Weights of a small transformer language model.
Size: 10 layers, width 320, 5 heads of 64 (1 for keys and values).
Architecture: RMSNorm before each block, rotary positions, no biases in attention or MLP, untied embeddings.
Training: a variant of Adam for these matrices, 259M tokens.
MLP neurons of a small language model. Each row is named by its layer, matrix (gate and up: input weights) and neuron, and shows model dimensions 208-303. Each number is 500 + 25 x the weight over its row's rms, rounded and kept within 0 to 999. Numbers have three digits each. A neuron's up and down rows have the sign that makes its largest values positive.
A block is one neuron, or neurons of one layer that tend to fire together. After each block is what it responds to, as a language model described it from the Wikipedia text at the highest values.

L3.gate180:511477461526522533561486486554523482503551472487525505473510515492524482512537496486460461469499527486499537523528503525490532491503450476488501478512486518464457512506507532509485466549534518495537502503508461446498518494461496483493508505524525468470505522468493548514514484502520524451
L3.up180:520482509516518523502514494525529479501498503490541488488509481516483507521487496492446461457557471551504493504477468524495512500531473525509491511498481516457501490492504510443501461498523479543526509453524506465509471495520483485492527523507523511499515464492469551495492469494494487474
L3.gate298:526493462477488509493479499483508506487501478495501460495447526453474442492484504471509472474490528504496492485504512534500503486508486467522519489493467495519516519490469513510516525477511525461479533463455486486506509528481522468472489508530482509529484493502485515501490454511502469473
L3.up298:506502490487492485475512512563514486489499511486490512523495525497496546519465487494489462499510473500505526522506522523545545486460511486492466511512542503460501462498463526451488501475491533486492500482503519490499516455481506502488548503462501495506501508497486470513477518486525534501
Description: Short fragments in the middle of a word split into pieces, often right after the first letter or two, such as "ar" in Hungarian, Karl and Haarlem, "rit" in Critics and "ast" in castle.

L4.gate24:505528442469522518535531493500535507518500464538505541479515580493524494493489473470532473494501480493465521477471516522491490499510532492516526512484498463496458455510527472449476480441479474562486519481483489478485502532520508499524492506481452528503491471519537480463503511510514500492
L4.up24:502456500489496523493497530487534505516479521531502478514455472544488532456538513472518486551532480539496505502491466510525466477514503471501492505492559530497513517501447454500475500532477510487526451487517490522487494515491465456448505517491511500481478494498532480464492496457478561524
L4.gate360:475514465458511538527484498494502506474496469526446570490517506470448509522483459520525480506548476483510530528505461493470483434480478473489520514548511486510483513520483507509469485496506526503511498528568453471507485459476516527528485474512501513491462519497466482516496485503529461486
L4.up360:486492539473495486544514467491523490483474519488507520523474510522476523547468500508503526501493474511491524492495446501484471520525512502467499517503539436482469475518487479492496474474537501476485495505499477498437520503504495520542485471511509446510522523532468520488547449528519522510
L4.gate464:540545503478441506560538507508532519540522463503499500506524491503480495470507453519505540500526507502484493497498507536507509516485505510527514537516526497516463491477488495476477505491478537527501492532472518470508473494459538504483466491506486519516479498493480511545529527473489469542
L4.up464:541476526489480472494473529506522499529493484458510501508456563514429543499557518479506471495484457485487520504478502511501536497482509505505540484481485483543463510454523470479463489533487553464524504487490501510500492466489483529464507528496494512446505497462492520488562527506482481558
L4.gate510:527480521492511507484471490481502484537512498503470539458503511535471499480453483511550499478529496497483513512529492502484544488475497509530511483473476524492519477508516427490487492434507518511488463470502493484500501487456552492525476445464534496509530540449485502523492509471517478505
L4.up510:509503492491522496489529522491558505489495520512520482553496508498508470501445513508485571533510454481497548481438487484462464474460499495507520486540519489483415460484505462515475523484490488494483486528457500465508486454521497524510471512528494507511482504494462497475525487451466508504
L4.gate544:536500457501545477476544508471519472495497511467499500491511505490487499519472516548468463514505500513514497508464456510465489492460530456513523503497493511473481448525485484493446501484500518506521500492480502503484464504473507524503507546496472509481536511499472477516505558445483512492
L4.up544:477464495530508533486493536514517500525492511532509496487493491497488487478561487509478506463517483500498536463516563478501430512415506452512497487474493498528476476514456450496447505503496499504540524484501493461518500528504527484520513482501477507501527507496478508493504517474489481498
L4.gate715:508471541484508518520523469493506491526492538463526524491461497461455561530516466471481485519515473517466552470502498487475479458432535481501515490497499482550522490520470482491455464484473537524510471548490521485471534507471522480519442477509444506454525525463472525505507484474477494490
L4.up715:500515525479507538464525481518489529512514505472509518495470487563523496533535487522497520481450487478498464492513541486481500522467516449528532478509468495504511484519493444482488487478516489575518484513495502471511498521484470489489480483452500499465520485456501482512504481450518483459
L4.gate885:511556505504497540546458492489508470498496479476476529495498527517483483537482521514503473486512536473460515465488502470408482466520509467478494487474518453493458497452553510474511476492487505512439540514534476431471500506480508517533528484496514466505477478489474544511473494491515536478
L4.up885:519527495526504499510488494459495511450467510514451508483500507497558503519487551495519516499493488498480471528499515508516519517530507544509477514513500513510465518493526479553522496488477495512474496517515538496509519478502499473503475457526485516466488475490496488529534508479469526498
L4.gate1197:476460500495545509475461519469519442528504498503509491485530493448515502534512479487511487493564500483474533508497481553496539522490493458477478493520483509468506494480536507509520494466530558533517535478502488465555507511481508477488512504486485482494512441494497510518524477483553524483
L4.up1197:466510479461539524497505510518543442523526506526521497532498520497463515539469493503452472476523530501461534494532487558493520474452463499517465502565491485493516499477490474506512554462507547524506477466481518504495479512470460479501453506535484484487520540476512474542499506528522556482
Description: Short inner fragments of words split into pieces, often names, such as ar in Farina, McCarthy, far; end in Kendrick; g in degree.

L4.gate308:488503542481442443526520525529454496423454465496525510477501489522492505491482480483503512536547478427513498468501524511502476498526486508443498482501485448525500533504487541498481449453487502525504494523514525476502477496484514482514478511480507521477501484471465458469510467501523503544
L4.up308:498504466490539514489454478548435483497462513483485481512503487532519493520506445480524534481469474490550515546540518504485505517504457522510501529476495526509498467499416487489527500511501511512496511521477506531544475528507464495512475508513539462527493471492509535509509500517487460500
L4.gate667:516489483532485488518512504502505542519488469444465494481477505484464512510541523499492507501523537468507474517529512499516518483458457491455503496473470487566505551494472516547490505534547509490530487537512491505497525447505482448505494500502540533515483456552485470513518498475506481546
L4.up667:524479492497494500526474467480507502510543521500483525488501512477476472516480498493482468518501485444499464478477503439488506477492486564499476477484522493516477511458488504561498489552491550510538518479516506447533556499506502500502486475511509543539474516504543502493500519539465493521
L4.gate679:523545521519513507508506474521511468540489486473480512498507472471496474535498510498423508472474528468540497504470489523497469483506493494499473465518503503484511537474489474466480484472538446524496487478501507467511506528495525465495515495504510504463485463494507484515499511489480476551
L4.up679:518528516532510518533461538503504509493520517494502495525485433497480511518531462486505492470545483492536521480488506523495493474518487538491481490493492471480491509488486492505490472512516432541516499513502539510513496546494478535535476508509555476503482492483509458505509478451494487505
L4.gate796:467465490494429469474486490510489496516531505486498523509531464486480525507501451463522473508469523472442482513512472482504471499497501545518565491522466492498505513464512505526509449518500476493506463551514491474524505473500501515467473478473523549487530511460500490489533505506466520521
L4.up796:495556535516501523535517516467537506498469488500435464520483470496491487494510550504468502517478478470506492505501511507479546498450504494531523499466519482489445523467545493474486469492449509512521494491525476510490466474543444521552492516505504523537480499452504505521482519459503467484
L4.gate879:511512481530490501523543517504483498532483484520532496524488476505459514489507539476529453448490451472423493513462513522478510441491517500468503469487497479488489510458535465523477512529511448512467449503509493477515546501491502488507480488492501483511517489500480458525488512457474525534
L4.up879:477507497498498520476503550466518495484543508498520524484517550491528477505480520493490480500498524522449491459492513489470483464514544473537515470532532484527492484522447502474522517460529450503524471513465538490458525481518511503503459482471545455502468521472505508517531486480512486488
L4.gate1010:503516447559510531481511504485509483501488497511454479492473475438462518521527524472553476526485486485490492483486521503493474445497485485509529503495496495510475461517453465530455489504501473506472514505512458500464459454507491535500520533483508470437531506536508506495501518461500445511
L4.up1010:529509509508491493481487488498475487515497516502489514503473517481486536471500513468499514486523497507535488489480519505497485507501481448512481483536511510486527528482482511502469496565484478464513484485518500493494512495516508490524492491464484504487487508492535478480538526509472572491
L4.gate1107:489471450508498516531446495525510460500478487433499546470519560448462549496471500466517505506533488484503485510483494504494477476501448478437468503500477471504492516482485520490505505493496472521506501485509503481482496485524470475503476495493480507490477522481506461505489475536483495557
L4.up1107:501514462483491526474463482481510521506524473475536518494526527543463464465480491541514498547531490481496480481500471548499526444497507472479506503509477505524521494462468487533514498498531512496516497544493502488479450523484481506489456475495533552527492532524517507515504475522502503515
L4.gate1153:464499459515505510514508535526507525544520482519493539458527485451509483495495479473501525510492484478557510504554512494474460483480504515461490503462478490545478496519496506479518527496530535518469480496478548482516545499497504482464477478506509501447509465507523504539473491460474479545
L4.up1153:504500505535511490490464498457495469522494520501486496503488448509453497521509515522511527510550508463527495480493471496512482508500489505487512484503542510519509485455449482544489508495496502471503485500453522481533467516490511514520473501484494504471510533488456510505522491555490480519
Description: Word-internal fragments continuing a split word, mostly "os" as in prop-os-al, exp-os-ure, expl-os-ion, dep-os-it, L-os Angeles; also "et"/"let" (fe-et, Chevro-let).

L3.gate920:481509491535449527491458508518470536489499500516489519454489489529513551482461521475486500493514507474499485513513470517494516484488485505499460476491507532502487544482504463487489528484480480518456485474480529502471487530499498477472501505468549525468504527481476485498514476496505489516
L3.up920:488460520514490512522449503500518514509510515500493475485534463528527530461480497485500537503476521499523523534501473528527489477493513564508499491511507532478459487493489492522499506492555481503497483541469525553517467540547489519498522465508487485471483555515528499521573469490493468520
L3.gate1065:508516514521527518502486463515513508495451502524496491500498514511478499450464456447495461497486506456488511530483462476512505507451520519432461507519500503503498507488470503512515476487518503484512485499559511501484454507484466521464479497472495490511490514509477537552477478539503464504
L3.up1065:475498482502535491490524493484500474480524493528506532495530441528497478452465476472506493516534492494485507529463445508529489491433538483485481550489538501525531530479460529483488508522537490531525500496468483514509480513527479502505500503504484500489506522515475538528505500508509483486
Description: Middle digits of four-digit years, mostly starting lines in career lists and tables, e.g. the 1 in 2010, 9 in 1990; also occasional mid-word pieces.

L4.gate394:551521483468505475529452500489478509555505488481437478501472504508503500524508523466510523448494504451471486485495519501449494495490511502434530492497508484486450523499536499491501469543512468511471540488525494467521488467463529432525510498449554489490523495502502476514483482458479508515
L4.up394:491457507463486527465490486509535499516535496499537484503489535455514527495542524496488517519553497514494462489504543492539474524510503522500517522494461483506517531508468503513548502503519521525519480486480501529556502473490492523505496518463530507485506528480529488494515544500538472510
L4.gate589:469521503523469480461486509462500463460488494485522554466499480477521516470492509535523502515543489520497573506484479444467463561452495505509484450504466509517479487470500498505518490537478495492498551509510514458530534508440525477477518520478498509492510488514452502522514504476502494537
L4.up589:456510494503467463468478523463483482447492541488517532506458512497504509490488451506547513538513487541459509497458507488492464557484516514493494479485493517479485453509522495479495460518502541516537518538494526536526531490491527508482469476494444502485522476556443536435541484486488500481
L4.gate592:490483465495476520469511528536515490512521501466528479470473528489500464485463529549529572521526538442483480508537483532511482513524459509486476516515481453512504478530488537496537499485534463530508492527472533498516485486495505540492491502521486484498470501490490450510500516458536473492
L4.up592:504493511531464481486492516524501494501469523522493529521486479504511478524469521556518533533505511450501491493529544519498467503499495485497504477522456464537458538503527553503511500489508527545491495485487529518520539460474482496512511508525515500472524568485511489502510528518508531508
L4.gate856:530531491515509476492484517504523493504515497471515448483516557515526526510502491525479549534498491489499558467473512474490518456476501534482514492496501513459490521503491566489541493497479485527557471483491547537515508514485534485488522490493525489466484501512528536499495527516506448490
L4.up856:526507470448482516473514535475551452476518501497516525502483489485483498524453480529509485567463461484453555475484471507477496465503525496519510489558512479509514452479518488525487506519492480497500484543470484472517532502523508475525525494510505560511521514453499487523552502500516503515
L4.gate868:496443534498470474521511485511570498536545508506496462488528492489522485506490481514518521504486484483438504456489491481517553486489487508506510462489502524524487507470488510504532509516497487509506465477524523526555535529527496547468478494479520521465514509494508473543526534487505518505
L4.up868:471503487442490529504510509464527523525523504458494478516502528521489523485472513522511499529483479485469541481497541498503550507502525566489484500485542524516467494468494520495478507543502479498525507534463513492553533501503500507488465478486553460485499511514512486499497494495551485473
L4.gate918:522486490469452491494516494526516524472479471475493518478513549480519508490510527504527506540436478474488507489514470541504505498534474515498459491476525508521508517489500464492487480479461479508567532499516459447488518476431535511501522515526488489501533488556456473498512509498487520529
L4.up918:482496527451493496496478537538506505511524487513524519495530508525488490499495520468504468505457491504461531472498544442501502483531487553501536494542541487513506474438511537517540478537497444508492518515490492521522508527523485467483506487508486470471467504508469572528515499491552529458
L4.gate1152:514492522518505531527484485495512507494478475554483524436532491530482520564489555529497488502464476479438500532486461473478505513472503528492502518469497471484451479482492509528500509513501516491494580520478520546529481521472474517507487518507553509520515501455523500517523528528508472493
L4.up1152:495514480493504520479463501528494513465451528476514499484479510468492572552543488517527481488537474543471537512534530460459544557470505522472546531474511484488497476513499486474527522525476497528473530497499505542478496546495515484499515459488505516489524507493498530548512504523542465520
L4.gate1228:487539517496454528510512502463502504491501503512472506481470477502453539507433539513524444521511544466498521473495475480510465501483466499491504500494506523525500507472499444493534511490509489473506479504531515499491468474489518497499471512470442525451495533495516469498478488526491514493
L4.up1228:518480543532491532539518499515530539530512527518470536518506444513505519506480503521480481499508524513486516527494494524475478512481483474513491476503508476502493508495509448522495512462533525480513466458541501531467468489510470511488502505466434506495512511487537512488475454518499478498
Description: Inner or final subword pieces that complete a partly spelled word, such as Tra-il, Bill-board, ballro-om, and the 0 after 2 in years like 2005.

L6.gate51:501523473554457464480480504527501485489478493515471527463473536525501513501549487485453477520511508453525516490491512505512471470515484464459520479508500494520482489497514487496495519537509547480484530486502514516478482537498506528527523521480491523495480515537486498457514427533525506512
L6.up51:503560466478508529519502451522490568557491506542474519482497491524484434484507503478475478487495453502498483495486507468540510527478530501534438499483483518460472509521470486503520517484505477491509466510475516475451510516497475468504522506496523507492539488527523487545496543493481510522
L6.gate341:543506517514518528486491471538505550488520493528555520453490508548541495506542486488456496521496493498488557500521499470410519505481490495458523527481532514504475491517539450487529487501455493494524523486499503511541487500500530528503507544462499522453465495519467521490519526513516452493
L6.up341:526531454499491494494473459489500501469487520467475532521500510531530507547512496504516478500496502496502519543481479466541506477506490496474524523501526509471501526489464525481499472534456480494474508518507528502507505492463522444513521506486463500498485505519509540470484538492522487463
L6.gate900:503528425498510534528479485518487503531511452502456459493519465528536540517490457510502502492529529477540538486556500492490512459474490490455476471482514512489485549515471486484495532481506504519476481500510520529491486497531525519495535492508491490509527513459505479509535497512491513562
L6.up900:505476463502492528456501505498500509465521498554509473488480474488465513494447479479468442532516468507513533532516523534500491453498488525524482490516516525540453475460525503480477531495515517476480500500469511535483499507497467448489485518534518514504501533486508471453490553446505473516
L6.gate1111:505531486489503512533505486509524480508469495500518520502493469526479496484449479492544487483483524492526516497501471455505519476508462505503520517463503457502500483490466481445517541511482483494526487511535496531493491486472530504508499504495479480549526491458519519497454532560540511531
L6.up1111:541495499528442535521505473494493517490496486459513523511498460549483503491487507513460460498512451499484509504503495493461490469489497531531503468486514513521458481493457525473496502498472513456514510531544492536522465529470519487488484474513512554478464512461460486431490491519505470523
Description: The second digit of four-digit years, chiefly the 0 in 20xx (2'0'08, 2'0'19, 1'9'18), in career lists, tables and biographies.

L4.gate48:468530511538527502480540509503477507503500493462494468506496511493484488458511526485466510575536471506512476459534508459528465482473503453484519496444478520484520526519444470512505530509499537515508524472523507526439546447543517491511546519466460477500502483524507461499501465495542475500
L4.up48:460489469532516499468486538508469481554502521442495507501479481498482508530524529510541515531481525497526485523479490488529489467489503479581494516497520488534524524448470496468505470509490518519502486488493443533506460484504464524545527517536465514473495483471533472445445507488463457553
L4.gate110:498451469462521503520497481486459483489454492486469521493520526525506524543489526504521478506502528532547505529521531520520511542453499467451479515498494512511509524529523514537512534490543481497497526448532479513533492538519493441542498471483539458498510492507491506522459499529471520504
L4.up110:470493546524523524531535521513457497522510489530486469511516499494499550471502542488503508506533516507464494497484553480483486464453489532528499480511512478561494482514468490515561507481541496525531477513524508493439481474505511498520476492530519538519473498473494502512476521513508518529
L4.gate405:495527461528504511482510495508518463471502481493483512483458496497498553510492511545564493483490477536528508475508489490478488492483486498490489469470444456502490550531515518504478489481515491553486487502520490454466521510527494507517496469503505472487486456443482486467485475519508488490
L4.up405:499493505526512572529570482488489510533506481530500459518472475469466498500486558467498507489481526503478486504522505510498490503474456468503488501515451471483533529550471462495531481509503483553477512486501549536473532478497479532511521512490509514459520487482458475548498477547529519516
L4.gate463:497514465561473538499519462543513506505503480483456473506530493489486514485494495502541527481500493470512492516519560465497525522471480527489491511488449486500519536486453503522514486504516492469485507516495495502473510478475493498543497499502489481502489476461483476491469525527456482513
L4.up463:490483476513462536490492495533536483484488488510501501520505487478503507494538511477506524508523455496480458484503526479449507507509514541537520447492484500466518506490497453490472476464510445496509530487536477523468528506509491509506517477535518501527498499492483512478476507500475501458
L4.gate467:458552480551490504496493508499494500480483465462540462470479475519498505514522522480493497505488461462466524504471502487459551495497422503497528491486514491502508518495539483500575510477515471526552526462513472488517490515511531506505533478495498460466484507474499503529471434527489472522
L4.up467:468507482498478504499525525485476487501445494517491514468472480469530501501509523506493499497498493511458478473484483456483498511512493536496482489506485511507475461509511497486544525567543532518474563540506453473524479494504455498531483500516531461527525512473500459501532483460541506463
L4.gate571:530522525508504510521514526492532455536491502520505500512525500481469541510521562473514482502503519451490538492508487466501486516513500485479496496506433482479504560553489473524480480476516500511475507525513521477502494521525486515523538489447464493487516500506475509486496496489479503513
L4.up571:520507482496522514542528496498505504526489536510479543537537525521509462521542511472464482456467521501530526501445518539537521519465515505513486491503518475488482465499482502494501533496498504481525507491491484524499494514487523521504485500515490464501522480485529481501518534467508532511
L4.gate871:482502490512475510484534490519492508508482473510502459457480455508533534488511503484506470537508470495505530544480473521477507548491452449444526463464511518520520502507486467465515494495500480504467455530540486488495488509505473504458452475532457515494535500512487483509527508480516471514
L4.up871:493520461512490461489463461514510510473485458489517486479524469528483518536493550541506499512467508505536469516489514511507480480432499461525474494522488467510522468494502458505488541510500500538481548457538451479511493505515470511488520520476544505471500513501547478494501480487467493496
L4.gate1244:462494504483521500542527524523508439485516503521522501472484488482507488501467449483479496494514507498507489523452521513508469460494489480501502484521453466498550500509477499519493499542551499504514454504495474476532482519521513530514501511473465532521516492455531486517490466509463485509
L4.up1244:480530490530497516487484493508503498484513470444525500486509467488503572442516506467523522468480504483545471467507500515499489433487491517524519513473530535514498506481456525497494483493514516493494518464529503510515507483514483506496499530517494441506501481523470449547449478515499535509
Description: Second or middle pieces of words split into fragments, especially le after ab, imp, dep (able, implemented, depleted), plus percent signs in statistics and election tables.